config.yaml
n_layer: 9
init_std_qkv: 0.049
warmup_steps: 240
schedule: "wsd"
seq_len: 1024
doc_mask: true
MLP neurons of a small language model. Each row is named by its layer, matrix (up: input weights; down: output weights) and neuron, and shows model dimensions 64-127. Each number is 200 + 20 x the weight over its row's rms, rounded and kept within 0 to 999.
After each neuron's rows, "fires after" lists the tokens most often just before its 100 highest values on Wikipedia text that the model never trained on.

L4.up9,209,194,188,198,232,229,188,221,198,203,222,185,181,188,217,202,272,209,218,201,223,207,187,200,187,219,225,192,155,187,211,208,221,193,237,208,213,209,189,150,199,182,163,169,196,197,214,195,226,183,222,166,208,225,198,210,226,213,202,195,204,174,179,210
L4.down9,181,219,180,178,215,209,202,206,210,185,201,187,185,193,218,216,239,193,210,175,183,217,159,220,210,192,180,190,193,219,213,204,222,229,209,190,213,204,160,198,159,175,204,194,209,208,199,201,194,213,201,186,228,192,216,179,169,211,175,192,219,212,220,218
fires after: "-", "\n", "day", " (", " In", " in"

L4.up567,200,186,189,201,191,207,191,162,192,184,205,205,186,199,189,191,212,178,175,172,180,212,243,220,203,208,208,221,227,173,197,190,193,202,202,207,185,214,187,187,190,198,201,191,213,224,172,169,219,191,226,198,206,163,249,164,200,203,224,185,225,192,187,241
L4.down567,202,202,200,220,200,178,218,209,189,207,209,227,160,185,183,182,179,231,191,180,218,198,198,197,208,211,193,219,216,173,168,231,195,175,214,192,208,200,223,206,219,213,201,190,199,196,198,194,204,234,223,200,170,197,202,194,196,204,198,181,204,192,205,202
fires after: "ra", " fa", "20", " Mo", "a", " mo"

L4.up305,205,222,197,201,167,201,210,191,183,228,204,196,188,212,201,203,218,238,169,210,233,181,226,171,187,191,201,186,224,188,196,188,191,214,207,206,147,217,215,219,216,192,228,203,216,202,190,210,234,189,211,155,212,200,226,193,183,167,177,163,195,213,184,204
L4.down305,168,184,218,207,216,218,213,245,188,191,192,210,234,206,209,198,193,187,205,220,196,221,257,239,214,201,201,174,208,170,194,190,201,214,201,185,166,200,205,209,233,221,204,187,197,168,207,207,187,220,167,228,182,186,218,228,230,194,192,196,199,191,200,185
fires after: "\n"

L6.up350,197,202,170,200,219,194,176,148,195,188,179,182,221,175,197,200,209,203,214,190,216,170,164,147,204,181,180,214,178,197,175,212,205,159,185,229,229,228,198,191,211,217,215,219,215,225,178,197,195,189,199,216,172,235,210,214,191,197,202,215,197,196,196,225
L6.down350,192,202,189,181,181,219,198,230,229,199,188,199,220,217,202,229,204,184,216,195,202,220,175,192,224,214,216,231,201,207,188,233,215,225,186,208,208,215,189,199,197,185,219,197,178,196,207,200,181,163,190,193,203,193,172,240,189,173,196,223,207,198,151,202
fires after: " ", " ex", "x", "st", "p", "s"

L4.up726,215,174,167,193,200,196,212,194,204,239,181,195,211,179,196,199,213,213,202,162,233,174,170,212,188,164,198,187,205,195,180,199,229,178,198,217,201,211,213,182,191,191,199,220,229,210,197,197,198,157,205,174,169,197,182,225,235,208,193,190,214,190,181,203
L4.down726,195,214,222,213,185,198,214,217,177,204,197,204,211,201,210,229,191,189,206,194,170,200,230,214,193,233,195,206,183,191,212,204,200,212,194,188,194,191,186,205,232,184,193,192,179,182,210,187,198,217,215,216,192,188,206,212,208,204,208,197,176,205,240,194
fires after: "\n", " is", "==", " was"

L4.up325,177,219,203,157,211,194,194,208,232,206,178,174,229,204,160,157,246,228,218,225,212,201,181,215,210,191,225,195,179,209,205,214,224,195,172,212,242,230,204,146,235,208,212,189,214,191,223,174,194,191,215,199,195,189,203,189,191,193,207,208,208,192,180,170
L4.down325,160,192,194,213,204,198,201,204,226,175,195,207,211,196,153,171,180,202,200,191,192,244,200,211,195,185,224,200,232,203,208,205,205,199,181,191,193,203,198,212,224,162,170,211,193,199,226,199,205,203,182,197,166,210,204,234,221,174,195,191,197,228,195,216
fires after: " De", " con", " A", " Con", " the", " de"

L4.up731,177,246,219,196,171,201,184,167,211,201,187,185,206,185,182,216,216,232,189,205,192,214,185,193,200,223,216,186,189,183,182,211,187,207,176,184,236,202,176,215,220,191,237,157,206,207,204,195,227,221,195,199,190,218,178,185,208,189,198,189,183,233,157,180
L4.down731,165,173,172,202,197,190,199,212,190,219,168,214,175,223,197,198,183,187,207,215,227,219,189,193,190,233,211,191,182,182,180,238,210,210,211,191,235,210,212,178,224,161,195,206,203,203,169,212,179,190,222,221,205,192,200,166,206,196,199,194,208,219,175,215
fires after: "ed", "d", "t", "day", " out", " D"

L6.up451,180,201,155,207,187,197,219,217,186,205,216,163,180,189,194,217,215,210,175,123,214,199,182,175,201,202,225,186,205,219,217,202,206,211,226,196,207,212,188,195,170,208,240,186,198,243,175,190,230,189,171,218,175,205,195,175,197,203,178,175,230,181,187,239
L6.down451,193,206,172,204,190,175,194,200,197,173,193,213,245,179,202,210,186,186,185,235,188,222,171,192,169,181,198,222,186,195,193,207,195,204,202,164,239,191,234,198,230,216,226,199,212,163,171,202,170,184,196,209,187,199,196,198,193,211,225,223,220,189,225,191
fires after: " re", "re", "ho", " Re", " g"

L6.up209,213,202,212,154,200,213,199,216,249,174,216,188,203,200,213,226,194,204,213,217,230,191,196,175,207,201,212,195,201,192,187,213,208,180,230,210,217,179,237,201,192,188,199,186,231,185,196,176,211,178,232,221,190,202,174,178,195,209,185,162,201,232,187,185
L6.down209,235,195,245,156,194,185,210,214,209,186,174,190,147,202,163,211,219,235,187,200,203,175,215,204,219,212,187,168,195,220,164,186,209,204,187,201,234,195,227,204,198,222,198,199,197,209,175,208,179,224,216,168,217,196,200,214,184,160,190,202,210,202,204,215
fires after: "er", "c", "st", "ist", " re"

L4.up762,173,197,203,181,189,216,198,217,183,178,195,206,210,239,183,208,197,212,195,165,208,181,191,159,182,222,256,186,196,199,198,191,186,209,227,218,213,214,202,209,200,186,194,194,235,214,220,203,232,175,176,192,222,176,199,171,177,180,202,185,183,214,206,228
L4.down762,205,218,218,186,187,231,214,187,191,215,235,182,207,221,211,187,167,179,206,195,174,187,216,165,197,232,208,203,187,204,182,209,165,188,219,177,238,212,198,179,166,205,176,237,176,199,186,208,183,201,172,218,212,174,139,203,184,227,202,177,198,225,256,193
fires after: "e", "re", "l", " re", " Be", " Re"

L6.up439,217,161,182,207,184,192,199,205,159,187,210,204,208,184,196,187,215,248,180,197,213,187,219,174,164,170,229,198,200,177,174,214,204,198,229,214,219,198,228,173,186,208,181,205,201,202,213,187,217,211,182,203,209,196,196,196,192,185,178,179,213,220,219,189
L6.down439,167,184,170,193,194,190,184,208,247,215,203,212,208,192,172,156,149,190,208,191,203,213,181,182,217,201,207,211,216,220,216,206,218,199,208,215,215,186,188,210,224,180,208,196,176,172,222,232,185,208,203,217,225,230,214,156,219,193,204,219,216,170,203,182
fires after: "man", "n", "im", "va", "com"

L4.up316,216,196,212,196,160,175,153,209,220,223,224,198,211,220,159,202,198,194,188,167,219,185,217,161,190,178,219,251,234,198,205,193,224,179,179,172,200,202,200,222,217,167,208,179,215,203,187,188,203,221,195,220,164,169,193,216,237,203,169,209,226,219,203,170
L4.down316,204,219,225,194,198,219,205,201,228,183,184,218,147,180,213,210,210,191,206,206,203,235,204,230,216,210,193,180,190,212,221,187,181,197,185,202,236,226,235,229,189,222,188,216,202,197,220,228,230,200,213,232,199,200,190,170,161,159,188,177,175,198,205,216
fires after: "ro", "o", "li", "ma", " ma", "re"

L4.up525,214,199,200,167,200,223,179,185,199,209,171,155,221,208,201,225,183,203,222,178,232,178,211,218,198,199,219,161,213,200,157,204,213,197,215,226,178,213,212,205,226,185,187,184,210,201,207,189,194,192,191,228,155,207,148,213,165,223,201,200,213,205,188,171
L4.down525,176,175,202,174,208,211,194,219,196,192,173,216,198,208,185,205,219,202,201,221,210,186,171,205,193,220,196,191,212,187,174,222,204,214,184,170,233,207,205,205,184,214,224,241,218,226,202,177,205,192,168,198,209,199,186,178,201,164,184,184,200,224,174,201
fires after: " ", " is", " ex", "app", " c", " m"

L4.up35,196,215,184,192,209,212,177,225,152,199,172,214,227,189,212,241,229,198,194,201,226,224,194,178,183,178,215,212,213,218,218,196,229,189,213,180,181,223,193,186,176,199,209,199,195,190,196,194,191,189,185,201,150,194,180,221,149,213,194,201,198,225,192,179
L4.down35,193,189,189,191,194,177,184,225,189,190,184,221,196,164,209,209,212,169,163,199,163,197,208,185,209,207,150,198,196,197,214,184,199,262,208,216,187,187,180,205,207,189,148,213,202,191,200,200,230,212,209,206,206,215,199,228,179,187,195,176,210,159,211,203
fires after: " to", " A", " a", "\n", "com", " Con"

L4.up552,221,186,167,194,198,184,204,199,212,227,160,202,189,193,202,188,198,194,222,204,211,213,223,185,193,209,231,183,192,191,203,186,207,197,179,191,221,206,224,228,205,179,250,159,226,211,180,206,206,204,186,185,183,204,183,212,205,145,209,217,213,179,186,172
L4.down552,163,170,194,221,205,225,200,228,165,211,232,208,202,220,177,191,228,200,182,221,205,174,208,222,216,240,186,198,190,243,213,192,168,214,192,212,184,176,195,214,227,205,192,195,194,194,178,158,217,204,214,180,211,224,186,177,205,220,184,194,193,191,211,222
fires after: "al", "S", "l", "s", "h"

L4.up192,183,164,159,157,233,186,141,219,152,173,201,178,174,198,141,191,214,189,228,200,238,226,230,196,203,230,202,219,207,231,180,228,203,220,236,201,144,200,222,193,186,175,204,191,200,208,179,182,206,217,175,209,197,197,211,175,194,177,214,167,196,192,197,206
L4.down192,204,251,193,214,170,198,219,219,194,194,196,190,190,198,216,195,192,194,223,183,215,205,189,213,210,195,197,189,204,234,178,206,218,162,174,193,210,216,191,189,144,213,171,200,213,165,201,206,187,206,184,217,196,214,205,187,186,226,191,194,210,162,194,206
fires after: " co", " V", " Ma", " so", " Mo", " mo"

L4.up216,182,168,192,186,185,197,198,206,212,189,227,162,201,197,165,175,257,186,204,190,213,208,243,186,179,209,204,175,189,165,189,223,237,200,193,199,205,215,183,206,208,178,212,169,208,197,200,197,209,200,223,198,175,198,225,238,228,217,190,191,211,226,207,176
L4.down216,193,215,204,180,184,204,192,192,234,216,187,207,194,207,198,213,182,215,201,197,195,217,215,203,230,215,201,193,185,204,177,223,251,226,176,169,185,168,201,223,184,196,224,204,159,214,199,199,207,205,194,192,181,200,242,220,241,185,203,212,207,224,189,191
fires after: "\n", "-", " (", " De", ".", " Mc"

L6.up752,216,211,180,229,218,213,169,187,174,203,198,186,205,194,188,191,218,258,208,201,224,216,177,192,186,203,176,236,181,194,176,205,215,218,208,213,162,210,187,179,201,207,173,164,199,211,207,211,184,200,181,180,187,228,186,197,223,159,215,216,251,210,182,191
L6.down752,191,176,215,181,205,196,163,204,212,223,198,203,213,203,213,186,178,193,168,190,194,201,210,186,193,202,223,225,186,229,197,220,217,208,197,221,218,198,191,185,206,226,229,222,212,183,204,217,195,211,174,191,193,155,221,175,212,196,224,212,204,222,214,245
fires after: "s", "S", " S"

L4.up162,179,201,193,192,204,166,209,194,177,215,213,222,196,189,181,233,202,223,194,183,196,237,198,222,194,145,190,223,231,209,186,227,263,231,206,221,167,205,225,185,206,146,196,187,208,190,194,198,211,172,187,211,204,205,180,205,218,167,198,192,178,197,207,160
L4.down162,198,230,216,192,217,212,207,161,199,232,190,202,195,217,194,170,194,201,214,219,217,191,187,223,190,208,205,239,176,228,188,187,217,197,202,227,259,235,139,214,199,219,180,211,197,182,205,271,203,188,168,197,217,208,185,150,181,222,190,173,247,199,230,200
fires after: "er", "com", " Ch", "n", " Com"

L4.up523,209,191,220,212,176,190,192,180,162,216,210,176,195,199,194,212,221,199,191,236,190,192,196,203,221,162,202,196,195,203,156,196,200,223,211,218,217,237,189,175,215,176,180,136,220,238,182,210,195,209,198,224,113,206,180,228,229,190,167,188,198,209,192,170
L4.down523,214,168,203,211,204,198,205,224,211,216,225,181,229,184,195,185,221,153,165,170,203,217,179,198,190,223,205,172,204,229,175,206,244,192,213,190,178,217,181,214,234,209,215,215,205,180,233,224,195,184,155,197,213,158,227,200,207,208,215,197,219,199,199,215
fires after: "s", " in", " can"

L4.up318,231,201,241,169,166,221,165,156,165,202,203,186,211,193,205,187,221,207,190,213,201,203,175,205,216,205,226,205,169,181,172,170,203,232,206,226,146,201,219,156,192,224,188,200,227,198,195,189,203,195,180,231,211,179,173,185,186,206,197,210,230,191,203,204
L4.down318,183,175,230,218,212,179,231,227,180,211,207,206,168,194,203,209,195,207,245,231,208,172,178,194,187,183,173,213,186,185,214,202,188,170,188,184,180,201,198,206,186,220,190,198,206,238,176,180,233,206,174,183,225,204,183,202,222,236,216,210,208,204,173,186
fires after: " ", " a", " st", " c", "-"

L6.up247,186,211,226,221,192,208,207,199,167,197,219,200,214,177,175,197,190,159,187,194,202,216,199,221,185,179,194,166,182,206,217,188,201,200,186,192,188,200,179,196,207,194,220,182,213,171,174,170,207,207,193,202,200,207,208,217,187,210,203,217,240,179,183,204
L6.down247,243,194,182,215,173,159,207,220,192,213,204,214,182,163,187,205,167,208,166,215,192,197,191,183,223,227,231,208,157,193,193,208,207,221,211,191,182,193,214,192,198,194,179,188,207,197,192,189,216,198,194,196,216,227,221,218,195,188,222,180,205,195,216,203
fires after: " h", "ra", "t", " ma", "c", " so"

L4.up166,228,171,201,174,180,222,170,223,214,208,206,197,210,182,180,208,207,184,203,191,182,211,216,217,202,193,233,191,176,182,222,242,185,266,184,222,191,197,203,188,207,174,176,198,234,189,225,172,198,193,209,234,218,206,190,201,219,200,214,207,205,226,200,191
L4.down166,188,191,169,215,203,197,215,183,241,233,207,213,199,194,197,173,204,171,190,182,177,201,185,221,209,192,203,204,218,216,180,210,166,182,176,174,227,219,221,180,221,196,166,191,189,191,227,174,225,203,191,216,209,201,182,212,182,212,217,195,219,183,226,217
fires after: "y", " De", "de", "ne", "ian", " de"

L4.up241,191,207,226,225,197,203,193,213,218,214,208,182,210,193,195,196,206,213,152,205,212,190,174,177,171,218,188,200,202,178,242,224,178,202,220,198,218,206,212,211,234,202,217,211,200,205,200,211,233,187,187,169,214,216,196,225,196,177,200,181,171,233,183,211
L4.down241,178,201,160,209,224,232,202,186,221,180,168,219,198,180,201,240,198,220,223,184,175,216,197,212,209,204,189,211,196,170,191,200,212,182,227,205,174,235,198,191,194,233,187,222,206,219,169,203,213,200,234,191,225,188,207,193,187,178,201,201,210,209,182,205
fires after: "d", "gh", "and", "t", "el", "f"

L4.up590,187,200,182,163,189,198,218,185,200,197,235,236,199,231,228,232,201,232,218,185,189,212,195,206,195,221,205,193,195,184,223,215,217,189,221,219,208,200,201,214,204,196,232,151,206,217,178,180,218,188,214,201,201,202,174,194,197,212,180,192,205,214,202,161
L4.down590,220,182,176,178,216,196,177,189,199,204,226,211,193,217,197,179,177,186,220,174,202,185,226,217,202,212,224,169,218,228,190,185,184,192,233,192,198,179,168,189,213,216,168,194,182,192,215,182,197,156,190,210,220,189,213,222,168,169,184,228,190,202,220,186
fires after: " st", "ur", " re", "ist", " Mor"

L4.up106,233,175,203,193,189,164,210,156,183,224,180,206,217,161,214,235,202,224,216,201,222,198,205,190,186,197,227,238,169,164,169,197,222,223,169,220,177,185,214,195,185,192,170,186,227,205,166,239,202,165,222,201,171,194,192,165,201,162,221,211,194,214,211,224
L4.down106,210,213,179,218,186,205,219,197,205,218,187,200,218,204,181,203,177,184,162,181,203,172,189,237,214,195,201,213,151,198,203,182,191,195,212,209,220,188,196,180,189,208,220,228,221,202,217,192,187,205,187,171,166,206,181,224,183,158,216,233,203,202,192,187
fires after: " an", " a", "ic", " An", "C"

L4.up750,217,208,190,194,193,195,177,171,187,235,215,187,193,170,147,205,198,214,216,210,222,220,192,189,200,203,212,207,214,205,166,192,200,216,231,193,169,184,223,183,197,137,205,179,180,220,172,195,241,211,205,197,135,194,196,202,227,215,185,219,208,210,160,185
L4.down750,216,235,194,183,161,239,179,177,215,205,192,196,214,195,192,196,181,207,182,201,201,192,197,225,205,172,220,191,192,223,188,191,194,208,200,213,200,191,199,230,177,189,222,210,186,180,200,205,195,180,167,217,173,190,185,190,220,206,202,209,215,224,210,156
fires after: " ", " Ch", " M", " at", " a", " in"

L6.up344,186,213,168,195,196,193,196,189,229,193,194,241,184,186,190,221,215,225,216,228,240,219,224,197,189,195,198,202,191,203,162,193,211,215,211,207,191,203,208,171,192,200,208,159,215,205,203,188,188,210,206,191,150,211,176,201,199,203,186,189,172,181,143,202
L6.down344,214,221,170,213,194,217,206,228,202,183,211,211,199,215,199,189,189,195,183,236,195,172,175,181,222,186,214,197,213,186,205,185,225,204,205,151,230,219,212,194,201,177,195,227,175,197,223,214,214,192,202,193,212,231,205,185,189,190,223,198,155,199,216,220
fires after: " in", ",", " New", "c", " South", " of"

L4.up650,226,212,215,200,179,173,191,211,181,217,226,242,189,182,202,224,240,208,190,219,220,211,158,209,173,190,215,240,188,183,178,226,182,220,186,255,203,206,219,169,212,203,205,196,218,227,211,218,169,178,185,184,161,188,197,205,234,189,195,188,210,180,183,189
L4.down650,191,182,183,219,237,205,186,185,199,181,248,216,202,211,239,201,196,193,219,201,203,182,186,221,198,180,205,220,205,170,217,186,197,182,195,189,174,195,192,189,180,208,180,184,186,195,204,194,179,179,178,205,172,220,186,198,196,176,194,204,184,213,190,203
fires after: " ", " the", " to"

L4.up377,211,190,169,209,199,178,188,167,206,187,162,200,249,199,189,178,219,212,230,223,231,202,189,182,187,210,221,218,212,186,195,177,238,175,204,195,203,195,175,222,193,178,202,189,226,218,215,182,214,208,223,197,193,214,210,237,213,172,191,211,205,209,196,192
L4.down377,173,228,164,240,223,170,201,238,183,167,200,194,192,201,207,191,195,189,189,210,175,202,169,212,202,215,180,186,174,240,196,206,163,210,209,249,178,155,219,185,217,206,150,188,178,190,223,217,214,208,218,183,233,155,200,212,192,198,222,215,210,190,197,220
fires after: " Al", " Ar", "al", "|", "l"

L4.up418,204,198,176,142,206,175,174,204,176,203,182,211,202,189,164,229,220,209,215,216,233,215,223,185,172,216,205,221,204,186,201,193,196,167,210,195,214,196,190,212,216,191,221,190,231,189,208,167,201,196,167,197,190,208,197,259,229,200,203,213,190,191,174,183
L4.down418,219,180,229,220,226,199,214,226,225,232,209,178,187,180,199,203,198,199,168,189,172,196,222,227,233,226,209,214,180,202,180,170,203,196,220,217,180,217,218,228,208,232,176,196,188,215,204,223,195,179,166,199,207,192,182,214,185,205,195,190,182,152,204,200
fires after: ",", " |", " and", " in", " of", ";"

L4.up54,247,169,223,167,199,180,207,198,193,221,194,207,205,216,157,206,188,189,182,184,212,211,214,188,220,228,181,218,181,186,198,195,194,234,194,242,195,211,214,198,206,197,182,203,217,183,165,213,210,171,202,164,204,162,197,181,228,188,212,181,207,221,190,200
L4.down54,197,191,180,157,211,205,218,206,203,212,246,199,203,217,217,200,200,229,175,174,201,204,211,193,201,215,157,194,180,230,222,208,222,196,201,220,196,212,178,192,190,180,201,215,213,234,227,181,213,180,176,183,212,179,174,192,209,239,184,199,181,193,198,211
fires after: " the", " an", "n", " \"", " An"

L6.up482,253,176,182,165,197,198,168,198,181,224,214,174,225,192,185,181,213,182,165,160,198,214,206,190,177,195,192,171,192,211,203,189,213,191,189,249,237,224,218,187,190,199,237,184,218,199,202,195,222,171,198,228,191,173,196,185,160,211,204,220,231,183,187,198
L6.down482,200,217,222,209,169,227,188,241,215,194,209,213,161,194,190,214,197,206,234,205,211,216,177,195,204,208,206,213,213,185,200,201,215,211,213,203,176,175,231,206,200,191,220,220,183,225,224,189,203,191,216,177,180,239,204,211,178,188,186,155,180,212,181,183
fires after: " ", ".", "it", " to"

L4.up693,208,195,171,169,225,203,188,165,210,212,154,188,237,183,183,224,202,201,209,186,203,201,197,167,183,198,223,198,195,170,188,195,200,198,209,192,171,184,200,175,210,227,207,170,210,223,174,172,210,184,238,180,212,189,216,186,186,194,231,188,210,241,209,217
L4.down693,210,210,162,232,242,217,219,212,224,203,190,203,196,210,201,187,236,197,190,181,199,227,189,231,202,205,207,182,203,187,227,217,199,181,167,219,216,214,166,243,188,227,177,179,188,231,219,237,232,233,203,176,212,187,221,199,177,206,210,231,187,233,231,193
fires after: "st", "om", " an", " A", " a", "ric"

L6.up580,190,210,216,164,188,179,221,204,163,169,232,175,196,201,196,193,230,166,165,217,223,179,185,211,206,197,224,194,169,213,222,229,197,189,226,242,198,224,186,159,205,165,210,173,201,222,236,204,191,205,192,226,179,184,179,218,189,198,224,227,223,159,178,221
L6.down580,210,221,175,174,254,150,194,185,194,210,229,172,170,247,197,206,174,209,220,186,219,211,215,197,208,210,205,169,218,190,191,215,191,202,195,205,211,232,192,211,208,224,219,241,192,236,182,224,201,163,213,169,198,209,201,191,200,166,219,187,183,218,190,176
fires after: " su", " pro", " so", " to", " ", " up"

L6.up738,176,201,184,175,203,188,177,202,195,215,183,193,210,203,195,218,209,217,190,211,194,173,204,209,205,202,197,189,180,210,210,196,179,205,208,204,204,234,183,223,199,218,209,171,237,208,207,177,208,196,205,205,172,187,165,214,159,227,187,196,212,173,207,200
L6.down738,214,203,214,171,203,222,212,170,193,188,217,202,166,180,195,175,197,205,220,178,205,160,220,230,214,179,179,165,196,211,174,154,223,173,171,204,219,197,235,211,219,234,219,188,187,188,199,162,194,183,184,256,185,224,220,188,197,214,237,179,202,249,195,211
fires after: "er", "c", "man", "men", "en"

L6.up638,215,195,196,192,217,197,167,207,194,200,214,188,199,183,180,191,229,214,161,173,220,169,240,203,187,194,247,220,196,166,218,178,224,198,199,201,170,215,197,172,197,207,197,222,196,229,224,183,198,138,189,178,171,193,192,181,213,166,198,190,201,222,188,180
L6.down638,172,201,180,215,192,214,171,211,162,169,227,177,180,173,205,250,217,236,194,213,216,222,210,198,165,202,162,205,182,183,167,186,153,209,195,175,189,202,216,191,188,211,187,186,218,214,209,199,195,186,217,187,208,196,225,217,212,198,195,249,202,221,215,174
fires after: " se", " a", " A", " di", "com"

L4.up226,196,198,207,193,214,164,206,191,207,201,233,233,242,193,194,177,198,204,184,198,197,199,178,233,192,226,227,195,174,151,157,201,187,219,222,193,186,185,217,151,186,201,190,177,217,210,188,198,188,211,183,201,169,202,199,173,215,204,216,180,225,198,159,208
L4.down226,191,194,201,216,208,170,192,195,202,234,171,224,213,200,192,214,206,215,166,196,211,157,193,224,212,206,212,222,206,199,175,247,225,204,168,187,197,185,182,190,211,157,200,213,189,198,201,209,152,219,198,190,216,231,188,190,212,159,219,182,229,192,226,201
fires after: " a", " the", "th", " An", " an", " A"

L4.up342,191,165,196,189,195,149,181,211,184,201,232,192,203,204,158,199,220,184,225,182,250,222,218,178,183,183,176,202,191,167,180,216,210,195,230,193,226,191,193,179,189,188,242,232,168,210,221,155,200,199,180,190,208,217,199,197,218,213,239,209,234,199,180,214
L4.down342,205,207,227,178,223,216,221,208,216,219,198,227,189,197,196,185,182,208,178,193,197,196,200,184,188,237,237,184,238,185,223,198,214,211,205,241,208,211,197,239,199,170,233,197,216,206,239,230,205,209,212,217,200,180,193,197,146,212,227,190,178,227,209,221
fires after: " |", "B", " be", ",", " De"

L4.up388,181,184,169,155,200,188,196,202,196,189,209,166,277,213,185,194,174,217,194,222,213,214,204,174,186,191,204,206,211,197,218,220,202,191,189,240,182,193,186,161,194,191,210,192,225,200,228,179,201,167,169,207,153,186,168,222,191,219,202,212,223,227,184,205
L4.down388,198,183,226,219,192,200,207,235,205,181,214,238,202,204,227,211,194,211,198,218,181,197,218,174,202,219,151,244,207,217,181,214,200,217,192,193,211,209,195,206,206,190,208,239,216,197,174,190,213,165,216,210,186,170,212,183,193,193,198,200,206,188,226,195
fires after: "c", " to", "com", " con"

L6.up683,224,207,218,213,210,180,180,189,201,243,152,187,189,197,166,205,228,190,198,183,185,158,178,199,210,183,168,205,175,169,174,207,217,245,177,204,212,222,178,180,170,192,147,168,225,245,214,174,176,210,224,243,168,179,189,203,206,185,213,218,219,193,211,224
L6.down683,184,228,194,177,210,228,180,257,189,199,204,204,228,212,193,218,177,186,196,202,222,195,217,188,167,214,192,187,197,201,195,204,199,214,182,207,209,183,207,209,192,240,176,176,218,183,169,222,198,190,177,154,203,175,222,219,228,212,228,189,183,180,207,212
fires after: "s", " S", "is", "es", " ", " N"

L4.up738,185,222,189,236,225,189,202,192,169,176,237,177,214,203,176,199,240,218,224,199,234,214,201,237,169,182,241,185,219,177,199,203,202,183,210,214,169,190,175,175,213,173,194,212,209,214,208,176,195,201,214,202,221,249,179,192,201,220,191,224,173,202,176,185
L4.down738,177,190,204,203,180,190,206,222,198,193,208,189,156,203,190,185,174,187,210,157,167,226,202,194,166,203,221,200,191,242,196,190,211,234,197,176,171,194,197,191,191,189,240,204,200,217,185,203,195,207,230,174,193,196,211,218,217,224,215,181,212,186,188,202
fires after: "\n", " ", " \"", "-", " Mc"

L4.up186,188,195,164,203,214,216,171,176,158,206,178,192,230,193,198,197,202,195,184,164,208,179,178,193,193,197,227,194,199,206,204,191,258,228,216,228,178,216,209,153,189,193,202,206,237,228,201,201,213,211,172,225,156,232,173,163,176,194,226,229,195,159,210,162
L4.down186,193,183,219,231,238,189,213,180,181,184,222,230,162,184,198,172,195,171,215,183,215,225,211,206,202,201,208,211,218,205,190,219,164,187,209,191,221,198,181,175,207,216,158,199,198,224,231,234,189,221,232,201,206,189,217,203,208,207,173,195,183,204,175,224
fires after: " m", " ex", "m", " to", " S", "J"

L4.up144,180,212,180,219,180,181,193,234,199,183,226,190,203,169,205,195,204,224,225,187,241,211,200,177,166,197,176,202,196,192,189,214,231,211,246,203,173,186,190,182,180,202,225,155,179,181,206,190,214,190,223,186,162,208,220,203,229,203,210,214,165,212,171,207
L4.down144,199,216,201,239,222,182,209,209,198,192,195,188,221,167,200,215,184,198,217,215,182,199,197,230,230,205,186,222,245,139,201,188,196,183,176,200,222,163,204,201,181,216,208,201,194,207,181,179,235,186,184,182,192,212,180,174,224,195,188,167,199,223,224,170
fires after: "-", " and", " of", ",", "de", " |"

L4.up496,235,195,218,211,179,151,158,172,164,180,196,165,220,224,204,160,198,198,176,204,221,229,215,180,196,213,200,194,154,205,200,233,192,177,200,192,207,189,188,170,213,165,220,177,179,180,210,169,204,207,176,191,161,190,209,187,226,206,193,202,226,200,189,140
L4.down496,217,213,187,174,204,207,213,201,188,223,195,174,225,208,208,220,153,191,174,205,177,184,199,222,201,221,176,184,196,196,192,163,211,189,207,244,192,196,197,218,196,209,219,225,231,202,219,215,248,210,212,229,209,211,219,198,187,237,178,190,172,198,210,239
fires after: "o", "ro", " mo", "go", " Da"